config.toml
n_layer = 10
d_model = 704
n_head = 11
n_kv_head = 1
head_dim = 64
d_mlp = 1856
vocab_size = 33538
activation = "swiglu"
norm = "rmsnorm"
norm_place = "pre"
norm_eps = 1e-06
positions = "rope"
rope_base = 10000.0
rope_fraction = 1.0
qk_norm = false
attn_scale = 0.125
bias = "none"
tie_embeddings = false
parallel_block = false
init = "normal"
init_std_qkv = 0.0297
init_std_o = 0.00663
init_std_up = 0.0297
init_std_down = 0.00408
init_out_by_depth = true
init_mimetic = 0.5
optimizer = "adamw"
lr = 0.000396
lr_mult_o = 0.807
beta1 = 0.9
beta2 = 0.95
lr_head = 0.00456
warmup_steps = 393
schedule = "wsd"
decay_fraction = 1.0
decay_shape = "pow"
final_lr_fraction = 0.1
batch_tokens = 65536
seq_len = 512
doc_mask = true
train_tokens = 889200000
steps = 13569
dataset = "wikipedia_en"
MLP neurons of a small language model. Each row is named by its layer, matrix (down: output weights) and neuron, and shows model dimensions 480-575. Each number is 128 + 32 x the weight over its row's rms, rounded and kept within 0 to 255. A neuron's up and down rows have the sign that makes its largest values positive.
After each neuron's rows, "fires before" lists the tokens most often just after its 100 highest values on Wikipedia text that the model never trained on. A number after a token or word is its count.

L3.down1418 [135 170 172 126 136 186 157 139 141  93 179 131  85  94 129 125 116 123 103 148 132 153 121 155  65 115  49  82  80 159  89 116 111 141  97 171 144 156 117 146 120 123 112 127 145 104 114 105 165 105  95 155 126 148 161 147 153  88 109 166 159 169 130  86 178 123 109 157 128 134 181 100  57 161 136 137 175  66 114 118 147  73 132 159 149 123 159  85 142 189 138 134 150 117 104  77]
fires before: " " 45, " —" 32, " ." 11

L3.down434 [229 144 171  99 153 128 155 139 166 160 142 143 138 168  67 120 100 130 178 134 135 124 149 183 135 105  99 174 102 162 134  91 138 109 150 115 108 166 177 155 122 126 145 123 121  83 100 144 161 111 144  82 113 117 150 108 162 163 166 130 200  99 149 175 161 140  62 160 132 142  91 156 153 137 198 146 110 107 129 121 141  85 158 130 114 177 216 120  82 126 127 107 156  97 131 141]
fires before: "," 31, " |" 21, "–" 9, " |\n" 5, "." 4

L5.down613 [ 63 168 141 125 136  90  66 153 131 143 137 169  78 142 140 101 105 112  79 135 105 131  90 140 196 143 154 101 133 129 122 153 160 127 111 134 154 107 155 105 150 111 186 118 176 118 144 165  90 135 209 178 122 139 115 197 133  99 125 130 141 168  67  65 115 186 159 111 156 119 124 130 136 136 157 179 139 129  98  71 139 111 143 140 134 106 141 156 132 147  77 100 135 107 123 132]
fires before: " " 47, ")" 21, " |" 12, "." 4, " —;" 4

L5.down1308 [136 128 140  92  75  76 114  94 127 118  77 161  96  88 155 141 109 137 127 106 101 106 150  69 127 125 165  83 130  97 166 118 146 163 100 124 149 139  89 121 120  74 168 113 143 127 195 154  88 165  94 149 157 132 101 138 112 176 127 148 164 180 125  97 102 124 117  58 128 103 122  92 118 146 168 102 118  95 188 118 126 146 125 155 141 168 148  94 151 141 153  86 130 105 185  82]
fires before: "," 47, " " 13, "0" 5

L5.down762 [137  95 164 116 102 106 108 147 147  92 129 148 173  74 121 139 116 127 155  59 130 178 160 106 156 132 123 101 103 121 148 184 114 188 108 172 124 109 114 100 112 115  50 175 104 146 145  71 132 163 175 140 128 125 135 155 146  77 162 110 115  89 131 125  70 115 132 116 137  63 144 115 144 148 155 180 120 134 121 161 121 124  90 162 113 136 148 100 103 121 140 156 116 158 137 172]
fires before: "|---|---|---|---|\n" 12, "6" 8, "9" 8, "7" 8, "|" 7, "==\n" 7

L3.down1581 [104 130 177 137 103 158 121  80 142 164 142 111 112 127 139 142 120 121 151  86  89 150 171 154 116 155 138 107 106 113 106 129  72 148 169 141 175 133 129 151 105 195 139 102  54  99 194  74 140 107  86  99 155 198 155 117 152 142 138 106  90  53 168 112 120  84 150 162 158 109 118  96 146 106 124 113 127  64 129 156  98  90  68 142 177 112  96 151 159 128 118 158 114 107 122 132]
fires before: " |" 50, "–" 32, "eh" 5

L6.down657 [136 182  97 142 102 131  79  96 116 167 131  96 129 123 134 156 139 148 162  79 126 147 155  95  82 112 175 175 182  68 124 141 158 160  68 134 160 135 114 165 155 164 131 110 156 131 134 183 109 130 124  81 120 151 129 146 105 162 126 148  93 129 128 111 138 100 124 126 101 112 104 160  64 169 101 149 151 135 162 144  59 129  98 158  86 124  91 106 145 111 116  65  85 149 140 110]
fires before: " " 62

L6.down394 [146  98 144  93  87 112 191 139 194 119 119  95 142 126  86  98  97 156 132 112 110 151 120  77 145 126  68  99 151 113 255 106 114  79  89 101 160  80  83  95 134 158 121 119 157 145 139 133  51  69 150 103 151 141 105  47 136  53  99 130 127 119 168 144 123 131 100  58 175 120 116 167  85  37  93  95 161 140  88 153 198  90 148 150 113 128 165  87 127 147 145 138 128 159 128  65]
fires before: " " 58, "." 9

L6.down761 [ 62 129  46 106 105 117  79 131 164 107 113 187 182 102  88 128  85 134 141 130  81 178 112 117  79 142 120 154 113  94 173 188 127 160 208 129 113 179 111 189 106 112 109 103  92  89 143  46  93 125 147 119 151 174 159 133  85 129 200 126 120 103 140 106  59 104 170 165 181 146  79 151 103 196 117 113 119 137 101 189 118 190 167 188  88 138 114 119 111 154 154 161 136 158 124 100]
fires before: " " 53, " of" 4

L6.down1514 [124 141  92 143 112 105 121 106 174 121 181 133 140  83 105 163 106 108 156 160 143 130 112 121 122 123 165 197 132 145 233 116 111 150 134 106 121 152 130  95 113 113  88 165 158 148 124  39 136 128 118 150 198  88 130 142 217  69 135 179 136 112 112 188  95 118 154 134 203 213 125 126  98  88 119 160  88  85 145 164  80 123 120 112  78 164  87 139 118 202 120 156 150 181 109 146]
fires before: " |" 28, " –" 10, ":" 9, "–" 4

L3.down1677 [103 107 181  67 135 163 134 116 113  75 178 158  90 176 159 120 149 149 134  98 168  96 125 140 116 126 140 117 119  79 165 108 131 174 165 101 116 135 110 166 136  81  60 135 122 127  91 105 117 145 192 164 138 195 119 190 162 114  74 161 180 147 144 179 130 191 135 175 118  95 135 100 147 154 127 184 155 168  96 106 133 181  83 111 157 120 124 150  69 132 112 156 124 126 196 135]
fires before: " |" 38, ";" 22, "." 10, " |\n" 8

L5.down1207 [111 155 188  91 123 115 128 115 134 147 150 165 111 131 166 112 135 112 120 152  56 166 109  60 100 144 182 159 115 155  44 136 138 152 112 103 135 138 132  60 168 131  42 117 126 159 165 120 126 152 155 133  73 129 202 152 147 138 146 100  97 206 138  40 143 123 130 122 106 160 142 116 160 121 148 119 143 114 119 146 215  92 180 167  90 125 133 182  78 100  86 127 160 127 195 120]
fires before: ")" 44, " |" 24, " " 15, "." 4

L6.down624 [167 191 105 130  96  76 114 125  87 132 108  97 128 122  87 116 167 132 141 109 106 133  90 131 132 104 161 101 146 143 255 105  92 142  78  98 149  81  77 169 112 124 111 135 170 136 137 181 156  97 154  48 161  62 130 129  91 130  99 142  66 110 124 209 161 132 109 137 138 152  85 115 154 137 128  96 152 119 139 123 172  88 107 138 246 177 155 147 108 118 117 124 145 171 148  95]
fires before: " " 46, " number" 10, " the" 7

L6.down1745 [152 116 137 135 107 195 130  80 175 199  98 136 124 135 146 159 161 107 134 186 165 102 151 149 118 137 130 137  59 150 255 158 125 109 174 139 167 180 103  94  89 110 101  75 106 152 147 127 132 180 159 108 143 124 138 125  87  87 110 148 184 132 107 199 168 130 135 160 125 115 105 127 123  98 186 135 128 144  98 100 113 121 107 162 179  60  48 103 103 142 111 149  82 123 143  68]
fires before: "," 33, "." 15, " of" 9, " the" 6

L3.down1604 [113 152  78 101  79 141  97 188  67 136 120 228 171 102  45 122 160 142 155 128 182 122 169 137 124 121 109 142 143  74 195 158 127 105 134 159  95 155  96 113  77 178 117 158  85 100 141 101 153  99 105 116  77 140 135 126 131 111 124 124 128 139 107 203 127 109 101 187 153 160 158 150 127  95 173 137 142  93 164 155 164 128  85 131 108  79 142 113 133 186 122 169  75 142 118 144]
fires before: " |" 39, ":" 23, " of" 10, " also" 4

L6.down1238 [145 114 168 167 128 126 128 109  79 165 184 117 119 128  96 122 127 115 101  97 136 138  87 101 152 141 109 133 157 152 222 111 152  83 119 116 166 140 136 109 127 150  97  89 139 140 143 141 130 132 127 175 131 123 130 239 124  76  96 162 142 104 180 139 177 162  89  84 145 126 161  75 112 139 126 103 208  82 133 159 118 131 107 106 140  73 160 140 202 106  93 122 132  80  90 144]
fires before: " " 51, ")" 22

L6.down948 [156 134 140 167 156  95 139 156 103 119 130 119 141  94 124 107 129 145  79 158 102  90 146 120  89 117 140 135 128 108  72 138 155 114 108  96 154 152 151 168 171  79 151 166 149  86 113 152  86 109 123 114 119 114 114 171 114 137 129 127 138 129 128 137  71 157 134  67 126  72 119 156 138 157  94 178 110 153  86 125 146 145 171 122  65 158 138 131 159  53 150 155  90 167 134 144]
fires before: " " 36, "-" 7, " +" 6, " |" 4, " GD" 4

L5.down74 [199 130  82 132 158  42 177 130 183 180 126 140  49 127 145 118 137 125 106 159 136 165 170 135 149  97 108 142 131 117 147 121 144 134 167 105 160 153 105 115 218 126 157 106 146 168 125 127 139 157 131  86 121 148 189 165 149 157 114 173 171 105 110 109 159  69  93 134 141 157 114  66 131 120 124  64 114  78 115 135 167 160  80 133 101 153 135 135 202  99 140 131 123 118 112 112]
fires before: " " 53, " in" 8, "," 5, " ft" 4

L5.down474 [115 191 193 152 156  90 120 133 139 116 140 128 176 136 146 165 128 126  97  99 130 140 150 137 182 137 101 155 116 154 255 128 101 116 195 141 169 112 103 106 165 126  95 120 138 118 132 150 141 104 172 128 126  94 176 101 152  73 156 163 155 117  54 148  95 105 163 129 128 201 170 168 111 113 130 155 159 116 116 145 120 127  97 124 150 158 104 159 125 106 176 124 133 151 173 157]
fires before: " " 35, " he" 9, " the" 9, " she" 6

L3.down1293 [122 129 131 155  96 122 111  76 128 173 102 117 154  71 124 127 155 114 167 139 119 164 153 143 133  95 101 114 101  98   0 142 164 157  99 137 118 136 148 189 123 144 142 168 108  81 174  93 118 110 147 174 138 164 144 139  84 124 169 154 112 121 121 114 117  60  97 113 155 165 142 155 129 127 115 161 106  87 103  88  95 139 122 147 111 148 165 208 157 113 174  95 120 169 139 159]
fires before: " |" 57, "." 10, ";" 8, "," 5, " " 5

L3.down171 [111 105 159 140 113 142 181 111 121 150 178 108 155 125 121 113 107  62 133 117 127 163 100 148  94  91 194 166 153  31  88 145 104 110 134 127 136 143  83 126 115 157 171 103 106 140  67  83 125 150 133 100 106 158  83 135 124 114  95  97 120 108 131  51 133 163 137 156 114 118  93 159 193 117 103 136 134 107  91 160 159 137  72 176 146 143 139 125 120 127 130 101  81  90 112 152]
fires before: " " 73, " of" 4, "." 4

L3.down644 [ 80 147 114 178 132 114 116 155 138 186 120 135 107 166 100 152 119 138 130 100 167 109 156 140  95  89 142 124 185 132 171 160  80 122 143 139 117 188 125 130 136 110 133  79 135 122 103  91  96 116 100  59 156 169 136 120 153  90 106 146 123 182 115 116 118 103 147 135 140 144 117 134  93 196 125  80 123  83 200 154 135 173 113  97  94 160 124  92  88 101 151 136  88  97 183 140]
fires before: " " 83, "," 9

L5.down1239 [179 168 175 106 139  94 137  99 119 144 166 111  98 117 116 107 152 140 153 125 121  84 146 184 173 120 115 142 119  81 168  91 140 155 116 190 127 142 147 147 103 106 104 148 125 134  81 136 117 110 126 102 172 149 128 167 158  94 154 172 103 144 132 167 115  46 136  61  81 155 151  98 172 150 103 145  15 127 109 180 133  77 116 131 125 106  68 101  38 136 148 155 154 143 126 156]
fires before: " |" 21, "|" 17, "|---|---|---|---|\n" 13, " |\n" 6, "|---|---|---|\n" 5, " " 4

L5.down1537 [171  89  93 131 135 175 156 132 109 163 111 111 129 124 136 183 137 140 149 141 165 173  97 176 179 122 142 119 109 118 187 155 114 162 159 131 104 201 152 145  69 105 167 115 116  95  90  67 146  59 122  71  95 114 141  89 126 119  61  77 112  89  93  73  79 181 145 139 108  90 105 128 113 152  60 163 131  57  83 156 185  83 133 162  90  75 145 119 131 129 145 164 116 124 146 122]
fires before: " |" 47, " " 9, " the" 6, "|" 6, " |\n" 4

L5.down1145 [130 147 132 134  94 159 109 152 112 121 130 141 117  79 181  88 108 165 132  75  96  97 124 121 125 166 136 133 126  98 232 141 161 110 100 123 176 111  94 145 134 132  69 134 155  60 164 143 105 167 158 136 107 143 125 143 150 188  16 107  96 115  92 142 162 138 120 108 121 191 139 139 132 158 200 127 154 172 144 134  58 173 118 153 154 160 103 154  74 163 132 130 153 120 137 175]
fires before: "," 28, "." 18, " and" 8, ".\n\n" 5, " on" 5, " in" 4

L3.down1575 [ 89  79 132 123 142 127 122  96  88 105 137 180 135 132 146  98 112  81 160 117 168  94 110  63 112 139 155  90 208 154 169 114 114 104  91 116 110 177 152 180  99  80 173  93 105 124 116  99 106 207 147 145 150 173 171  73 101 135  64  99  86 121 103 139 116 131  95  98 146 148 131 184 137 130 131 156  94 141 152 179 131 117 172 176 125  87  88  88 141 222 143 200  62 127  87  84]
fires before: " |" 23, "," 17, "." 7, ";" 5, "–" 5, "1" 4

L3.down974 [115  79 125 138  90  42  94 129 152 164 131 137 159 137 140 183 119  83 127  67  96 155 126  90 117 126 166  93 171 131 185 130  63 143 106 171 119 183  37 143 143 109 107 172  64 176 112 142 160  72 151 108 129 187 114 148 135  74 101  96 152 111 149  75 154  87 117 142 143  90 129 104 157 159 166  66 131  91 176 122 105 190 131 127  43 167  99 144 109 164 102 140 117 138 162 108]
fires before: " " 59, " of" 4

L3.down969 [140 111  63 172 132 142 101 131 132  91 165 157 102 118 131 161 215 102 172 127 108 168  89 128 202 177 143 105 162 143 255 151  99 135 106 149 113  94 134 120 151 153 133 117  96  68 132 133 160 143 166  94 141 142 129  82 179 103  85 127 121 118  71 176 147 151  78 148 119 139 160  91 137 120 106 116  88 139 158  98 186 201 149 114  95 126 183  82 141  69 123 101  81 128  71 140]
fires before: " |" 45, ";" 12, " |\n" 6, " " 6, " in" 4

L5.down57 [123 101 125 177 128 106 172 112 122 124 134 150 121 139 146 149 167  80 110  97 127 141 132 105 154 180 146  74 175 182 180  70 101 107 159 119 120 158 165  85 144 104 156 178 142  71 112 123 124 129 108 132  40 126 155  88 154 135  88  55 119 186 120  80 184 145 137 164 106  91 102  99 125 217 153 123 112  90 168 116  81 125 142 103 105 137 173 189  98 146 145 151 122 106 122  63]
fires before: " |" 34, ")" 32, " " 16, " —" 8

L5.down153 [186  98  97 190  94 140 161 115 108 141 148 104 109 136  83 132 130  77 114 104 118 133 118 130 128 124 105 128 183 103 255 156 129 132  97  86 147 127 187 133 170 139 108 117 149 177 121  86  85 129 104 131 124  82 109 138 109 136 128 104  95 154 143 197 136 133  75  32  94 156 110  98 162 153 137  95 160 144 133 199 140 121  92  99 147 100 107 114 162 151  84 131 158 108 178 101]
fires before: " by" 15, " in" 12, " and" 10, " to" 9, " on" 7, " at" 7

L6.down1082 [157  90 138 151 162 101 123  94 170 128 174 153 131  75 120 139 141 117 129 134 109  89  69  89 103 164 110  99  60  79 157 115  93 110 144 108 185 135 160 218 157 168 127 130 145 149 126 118 144 123  73 205 140 145 150 101 164 152 153  91 164  98 166 176  92 114  81 138 112 143 145 122 174 113 106 117 124  53  71 145 187  93 139 126 109 101 156 152  73 109  91 100 156 146 234 149]
fires before: "." 34, " |" 21, " " 6, "," 5

L5.down1386 [ 89  98 100  88  85  96 168 125 203 140 134 137 160 162 102 125 152 140 106 158 116 111  99 133 179 119  67 142 124 105 203 131 120 137  87 160 148 129 154  88 143 132 137  54 130 109 103  68 178  99 169 115  96 152 182  70 127 197 126 145 126  67 154 183 134 124 102 106  99 134 117 194  69 130 153 142 164 178 125 146 122 131 111  99 114 103 183  95 161 179 178 108 149 124 165  63]
fires before: " " 71

L6.down56 [111 198 173  92 161  66 101 105 101  96 133 164 131 139 109 127 187 148 104 138 172 149 149 127  98 149 117 182 102 132 255 121 148 125 145  71 133 144 108 105 149 177 159 143 106 112 122  88 117 116 146  61 201 107 182 154 135 145  84 148 115 153 161 126 121  72 121 152 115 178 121 183 128  86  89 144 172 176 163 126 122 111  80 150  89  88 149  97 172 136 110 155 139  96  88 118]
fires before: " " 56, " the" 15

L3.down1567 [157  96 129 131 165 137 135 176 115  61  75 188  93 154 159 165  75 196 145 109 164 122 112 141 126 129 126  78 163 117  81 146 153  79  74 143 106 171 164  46 181 110 119 136 143 130 108 107  97  90 160 133 130  82 159 142 125  42 136  69 214 153 163  75 129 153 176 192 111 162 141  85 123 162 165 119 157 109 122 159  82 133 166 120 144 128 130  90 128 169 174 135 118 138  95 141]
fires before: " " 41, " —" 40, " |" 10, "." 4

L6.down991 [133 155 100 159 179 103 118 173  96 127 132  76 121  93 114 173 172 158 125 168 168 161  79 144  98 144 129 133  96 124 105 185 107  99  91 144 145 128 112 113  91 114 170 175 134  92 160 155 155 134 130  57 153 141 153 133 123 175 166 107 106 141 142 143 165 118 131 111 134 165  78 168 109 129 127 157  75 131 170 121 120 122 163 103 132 171 127  91 202  76 124 150 137 113 171 152]
fires before: " " 68, " |" 4

L3.down1317 [180 104 125 127  59  98 135 112 139 153 103 108 156 119 107 138 101 180 119 110  95 121 109 138 109 192 201 130 145 125 243 149 172 181 150 195  88 126 141  87 174 113 142 177 133 109 113 104 158 129  95 118 176  70 155 177 137 126 122 112  78 138 133 139 126 118  98 139 105 164 142 121 123 161 102 152 181 153 162 174 119 128 105  89 150 210 143  86 134 151  97 174 133 100 131 151]
fires before: "," 23, "." 16, " and" 9, ".\n\n" 4, " in" 4

L3.down1290 [186  73 147 115 107 103  90 147 167 157  64 169 112 131 124 168 152 165 180 222 108 150 110 171 147 134 200 101 161  63  91  71 130 109 106 131 135  98 190 138  97 162 142  86 104 162 102 123 143  85 140 169 145  64 195 180 178 167 223 109  95 175  84 182  99 136 134 132 135 126 165 165 108 147 140  92 148  84 126 139 101 107 150 163  70 142 128 120  86 168 117 139 119 137 106 118]
fires before: " |" 46, "1" 5, "0" 5, "," 5

L3.down537 [169 131 159 137 193  89 160 204 186 115 113 146 150  86 171 114 104  70 108  97 146  99 139 160 228 106  57 121 126 118 121 138 145 161 161 135 108 107 166 116 180 137 160 141 120 131 127 150 135 109 140 108 161 134 117  99 159 107 117 137 139 157 111 138 101 154 118 132 119 121 117 131 134 153 118 140 148 147 117 100  89 103 109 138 177 115 118  86 118 147 159  98 162 139 124 109]
fires before: " " 76, " —" 19

L3.down1598 [117 134 170 153 158 134 117  87 107 134 152 191 103 105 167 175 148 153 145  93  95 146 134 141 241 106 109 185 159 117 172 192 156 105 111 102 122 143 118 121 137 166 102  97 136 132 181 179 102 125 101 148 110 137 100 210 147 115 120 131 138 110  82 124 162  98  71 142 121 133 151 158 160 171  85 184  91 165 134  90 162 141 150 160 143  38 169 170  79 108 122 137  80 115 137 118]
fires before: " " 25, "ovich" 25, " (" 13, " |" 7, "=" 5

L5.down1378 [113 101  97  78 142  95 124  99 121 153 162 134 129 110 160 139 153 109 128 139 166 166 132 140 105 160 140 137 153 160 168 151 114 115 123 168  97 155 124  65 112 127  87 141 137 137 142 177 175 169  70 199 121 133 171  56 118 116 151  59 156 162 126 160 163 183 155 122  93 167 157 136  71 147 118 103 195  95 113 161 134 133 110 135 147 109 172 199  91 170 138 156 155 138  66 129]
fires before: " " 37, "," 20, "." 5, " of" 5, " and" 4

L5.down1855 [142 113  93 189 173 119 100 124 144 145 187 190 127 190 138  97 141 100 149  74 116 139 137 219 119 164 133  71 108 151 215 170  79 151 126 115 120 199 147 153 143 111  98 113 119 167 121 100  72 116 136 182 154 181 103 158  42 115 106 141  97 217 113 128 165 120 134 128 109  62 146 196 114 131 153 185  95 156 130 161  90 213 121 144 161 158 120  59 184 139 158 163 114  85 131  78]
fires before: " |" 32, "]" 9, "." 7, " Pts" 5, "st" 4

L6.down597 [176 139 117 108 104 155 136 218 158 165 104 176 149 177 107 115  93 133 171 121 165 116  96 137 114 188 112 144 118 177 235 112 124 156  95 149 107 149  96  92 134  81 180 144 168 121 134 146 149 158  88  87 187 141 197 145 142 113 148 122 126 100 135 179  69  80 120  94 114 137 174 181 112 142 136 108 105 114 158 162 153  69 105 125  91 127 138 132 108  99 162 125 145 137 135 109]
fires before: " |" 38, "aged" 10, " " 6, ")" 4

L5.down126 [122 107 144 159 159 148 143 131 104  96 101 136 146 139  94 129 195 152 116  79 122 123 154 168  86  99 119 135 120 171   0 140 127  73 146  81 170 135 152 183 190  69 130 182  87 152  88 125 152 140 119 162 158 185 147 164 159 131  66 172 147 126 155 110 131 118 106 169 108  95 183 133 135 166 131 126 153 158 134 100 140 121 102 180 161  67 102 126 123 162 163 132 106 132 136 144]
fires before: "." 46, " |" 14, " (" 8, "," 4

L3.down182 [136 109 155  94 144 105 188 146 107 115 105 170  93 141 101 153  82 130 185 113 138 127  84  93 173 162 127 123 125 123 255 165 145 139 125 196 153  52 109 169 136 177 110 195 132 151 156 151 101 110 159 127  73 151 136 126 135  89 110 106 133 114 109 175 166 120 141  90  95 127 126 145 143 162 166 119 105 192 143 113 136 122 121 128  93 136 130  78 164  94 103 116  85  78 101 124]
fires before: " |" 45, " (" 7, " place" 6, " Championships" 4

L6.down815 [102 144 103 100 167 127 147 153 134 182 131 139 155 126 123 146 102 141 117 115 143 167 159  88 108 103 120  65 145 139 255 159 145  98 124 118  77 123 116 108 188 145 203 146 112 115 145 128 171 148 121  90 146 135 168 130 118  90  98 123  90 130 156 200 143 154 130 190 142 138 118  84 158  77 144  92 160 101 126 155  80  97 150 135 107 142 102 115  67 160 143 124 132 145 116 112]
fires before: " the" 44, " Song" 5, " Bell" 4

L5.down122 [176 181  88 168 178 122 113 102 214  75 178 118 114 167 144  81 148 144 100 177  98  91 151  89  90 143 122 216 116 139  31 133  97 128  76 117 106 152  55 103 136  99 122 143 216 137 113 160  99 160  69 119 112 153 141 140 132 118 172 158 151 150 149  52 108 142 103 111 167  66 119  89 134  73 184 123 148 102 143 173 110 108 115 128 172 151 155 158 128 159  73 109 146 175  73 136]
fires before: " |" 37, ";" 7, " /" 6, "th" 5, " to" 4, " " 4

L5.down728 [134 125 164 105 117 150 112 168  79 135 109 102 162 150 125 114 161  77 154  96 155 181  82 119 161 161 152 102  80 113 131 103 203 153 148 123 168 134  39 125 148 100 112  59  80 135  71 107 108 100 163 160  85 140 108 136  90 161 135 152 107 177 134  80 152 169 179 118 123 128 193 178 130 159 168  88 146 147  75  92  99 120  98 155 123  51 162 143 133 122  97 157  87 175 183 183]
fires before: ")\n" 28, " of" 14, "," 8, " in" 7, ".\n\n" 4, "." 4

L5.down868 [131 184  85  68 170 144 125  98 115 103 133  87 131 109  34 146 135 108  99  66  99 122  80 144  94  96 110 115 100 156 253  74 170 135 101 152 108 133 127 167 104 159  88 143 147 134 117 119 127 154 102 143 157 149 103 138 149 141 158 126  65 117 119 136 146 149 144 153 140 155 173 167 145 133 141 110 135 152 191 145 106 121 131  75  96 134 100  87  69 142  61  89 138 155 179  92]
fires before: "==\n" 14, " ==\n" 11, " and" 8, " in" 8, " ==\n\n" 5, " on" 5

L3.down1114 [109 151  80 130 134 132  79 190 138 119 132  92 123  99  96 178 140 157 188 117  95 115 105 164 150 144 134 159 148 114 255 172  87  95 147 149 120 129 153 143  82  75 126 156 171 112 123 119 131 118 117 113 149 141 163 137 135 155  87 122 113 152 156 189 158 147 161  93  76  93 158 124  99 136 163 121 180 113 121 187 177 112 164 160 124  91 137 127 157 139 129 169 146 148 168 168]
fires before: " |" 56, " a" 6

L6.down311 [107 132 193 101 121 150 127  89 104 176 163  90 135 143 167  60 116 183 135 125 159 144 154 148 105 140 169 176 137 124 198 122 122 104 114 174 162 122 178 153 135 177 155  99 128 103  97 131 105 129 110  86 162 109 110  90 123 106  51 176 138 122  86 160 107 103 123 114 141 139  95 180 163 107 159 142 125 118  97 123  84  84  85 136 126 118  71 154 150 105  68 190 141  89 139 105]
fires before: " " 47, " |\n" 8, " |" 8

L3.down814 [131  64  79 131 141 101 147 142  59 149 104 117 194 142  93 143  77 135 147 140 116 119 185 120 111 107 130 107 150 126  94 123 123 178 131 174 140 133 165 106 170 144 146 105 108 157 113 109 186 109 128 153 140 112 121 174 125 153 128 130 121 138 133 105 142 126 142 118  96  99 162 145 125  94 143 123  82  66  74 129 126 103 126  77 104 160 154 128 101 112 166 102 122  82 106 154]
fires before: "." 37, "rs" 6, " " 6, "ena" 4, "ether" 4

L6.down308 [ 77 166 141 143 169  87 141  87 189 134 141 146 157 199 120  88 105 103  67 117 137  95 184 220 125 111  79 147 132 106 216 175 162 133 150 149 126 151 105 150 155 133 166 117 202 117 171 109 118 189 146 101 143 113 121 136 191 157 130 117 117 160 184 139 122 139 193 115 113 107 105 161  89  74  81  99  97  87 188 136 158 118 113 123  96 114 131 148 107 161 161 153 117 170 135 135]
fires before: " " 57, " and" 5

L3.down124 [ 94 103 144  97 128 107 122  60 192  87 118  95 143  83 131  80 163 103 179  99 133  53  88 173 145 166 214 134 150 139 243 164 112 174  91 144 119 158 125 137  94 107  67 151 103 112 141 145  99 143  91 140 178  66 116  98 212 142 105 125 111 105 127 137 145 168 108 126 135  87 189 128 128 170 153 134 144 139 140 145  87 150 132 143  88 108  97 147 129 126  92 163 105 118 100 138]
fires before: " (" 28, ")" 26, "." 12, " |" 11, " " 5

L3.down1625 [170 162 116 151 124  92 125 167  73 109 156 113 104  68 104 165 155 130 157 155 146 181 111 143 151 163 140 100 123 135 143 119 151 145 186  90 131  92 105 119 143 115 163 141 141  88 137 151  90 161  84 138  91 129 154  94 115  83 159 115 166 118 148  64 146 100 184 141 117 114 150 124  99 107  68 143 125 102 148 129 149  93 140 138  97 141  49 174 131 118 176 107 174  75 130 149]
fires before: " |" 78, " |\n" 11, ";" 8

L5.down1405 [127 166 152  72 132 118 187 109 120 138 122 145 135 118 103 167 155 132  77 169 105  91 145 146 107 117  98 101  83  86  81 121 150 170 131 162 111 126 140 132 104 179 160 120 154 126 136 130 124  97 123 156 127 117 162  90 102 166 112 127 107 127 123 167  98  78 137 105  76 127 112 190 160 149 128 180 181 128 112 120 165 148 139 160 126 121 179 103 178 144 134 194 205 133 119 123]
fires before: " " 30, "," 23, "imar" 4

L3.down995 [120 146  90 127 136 164 156 168 150 134 108 150  89 118 108  89 128 155  73 112 124 139 105 144 129 167 145 112 153 145 103 174  89 130 146 156 101  63 121 154 104 122  76  61 123 113  40  73 185 134 166 130 120 117 159 153 111  78  30 156 120 184  80 151 106 183 149 146 169 203 125 187 102 112 130  95 194 174 158 169 133 184 155 157 157 149 126 118 112 124 116 103 146  93  95 118]
fires before: " " 40, " |" 34, " —" 5

L5.down1005 [ 97 150 170 155 103 110 140 129 140 157 136  95 107  87 119  89 186 133 103 124 116 149 168 111 137 118 150 152 126 122 137 111 149 125 116 136 149 165 171 111 129  81  69 133 111 126 135 163 117 124  94 165 120 117 160 210 109 101 127 147 111 103  99 168 105 152 150 110 147 106 146 126 137 168 106 138 141 114 134 160 102 119 162 139 114 134 137 118 118 157 139 145 144 133  83 120]
fires before: " " 68, "," 9

L6.down346 [107 138 141 113 153 123 161  67 119  86 124 165 103 152 115 117  74 125 143 108 122  60 158 110 107 138 133 129 118 127   1 150 176  95 101  91 167 123 117 134 116 138 103 141 152  49 118 164 196 123 150 113 100 182 203 170 108 159 133 111 109  88 113 121 161 111 129 157 133 117 124 158 158 116 152 127 145 121  70 120 128 146 109 111 121  76 133 187 104  90 137 170 121 125 161  78]
fires before: " |" 48, ")\n" 6, ";" 4, " in" 4, "–" 4

L6.down81 [125 114 173 143 118 110 124 110 104 150  75 114  70  76  66 151  87 149 116 103 118 150  62 171 180  90 119 135 127 167 146  86 135 125 156 124 109 168 101 149 185 141 161  88 110 155 123 144 146  64 164 165 155 154 113  92 142 119  91  77 142 137 188 122 105  66 112 164 133 139 161  87 119 151 198 172  92 142 136 140 194 189 141 180  98 153 112 123 111  80 174 181 117  96 147 165]
fires before: " " 74, "," 4, " of" 4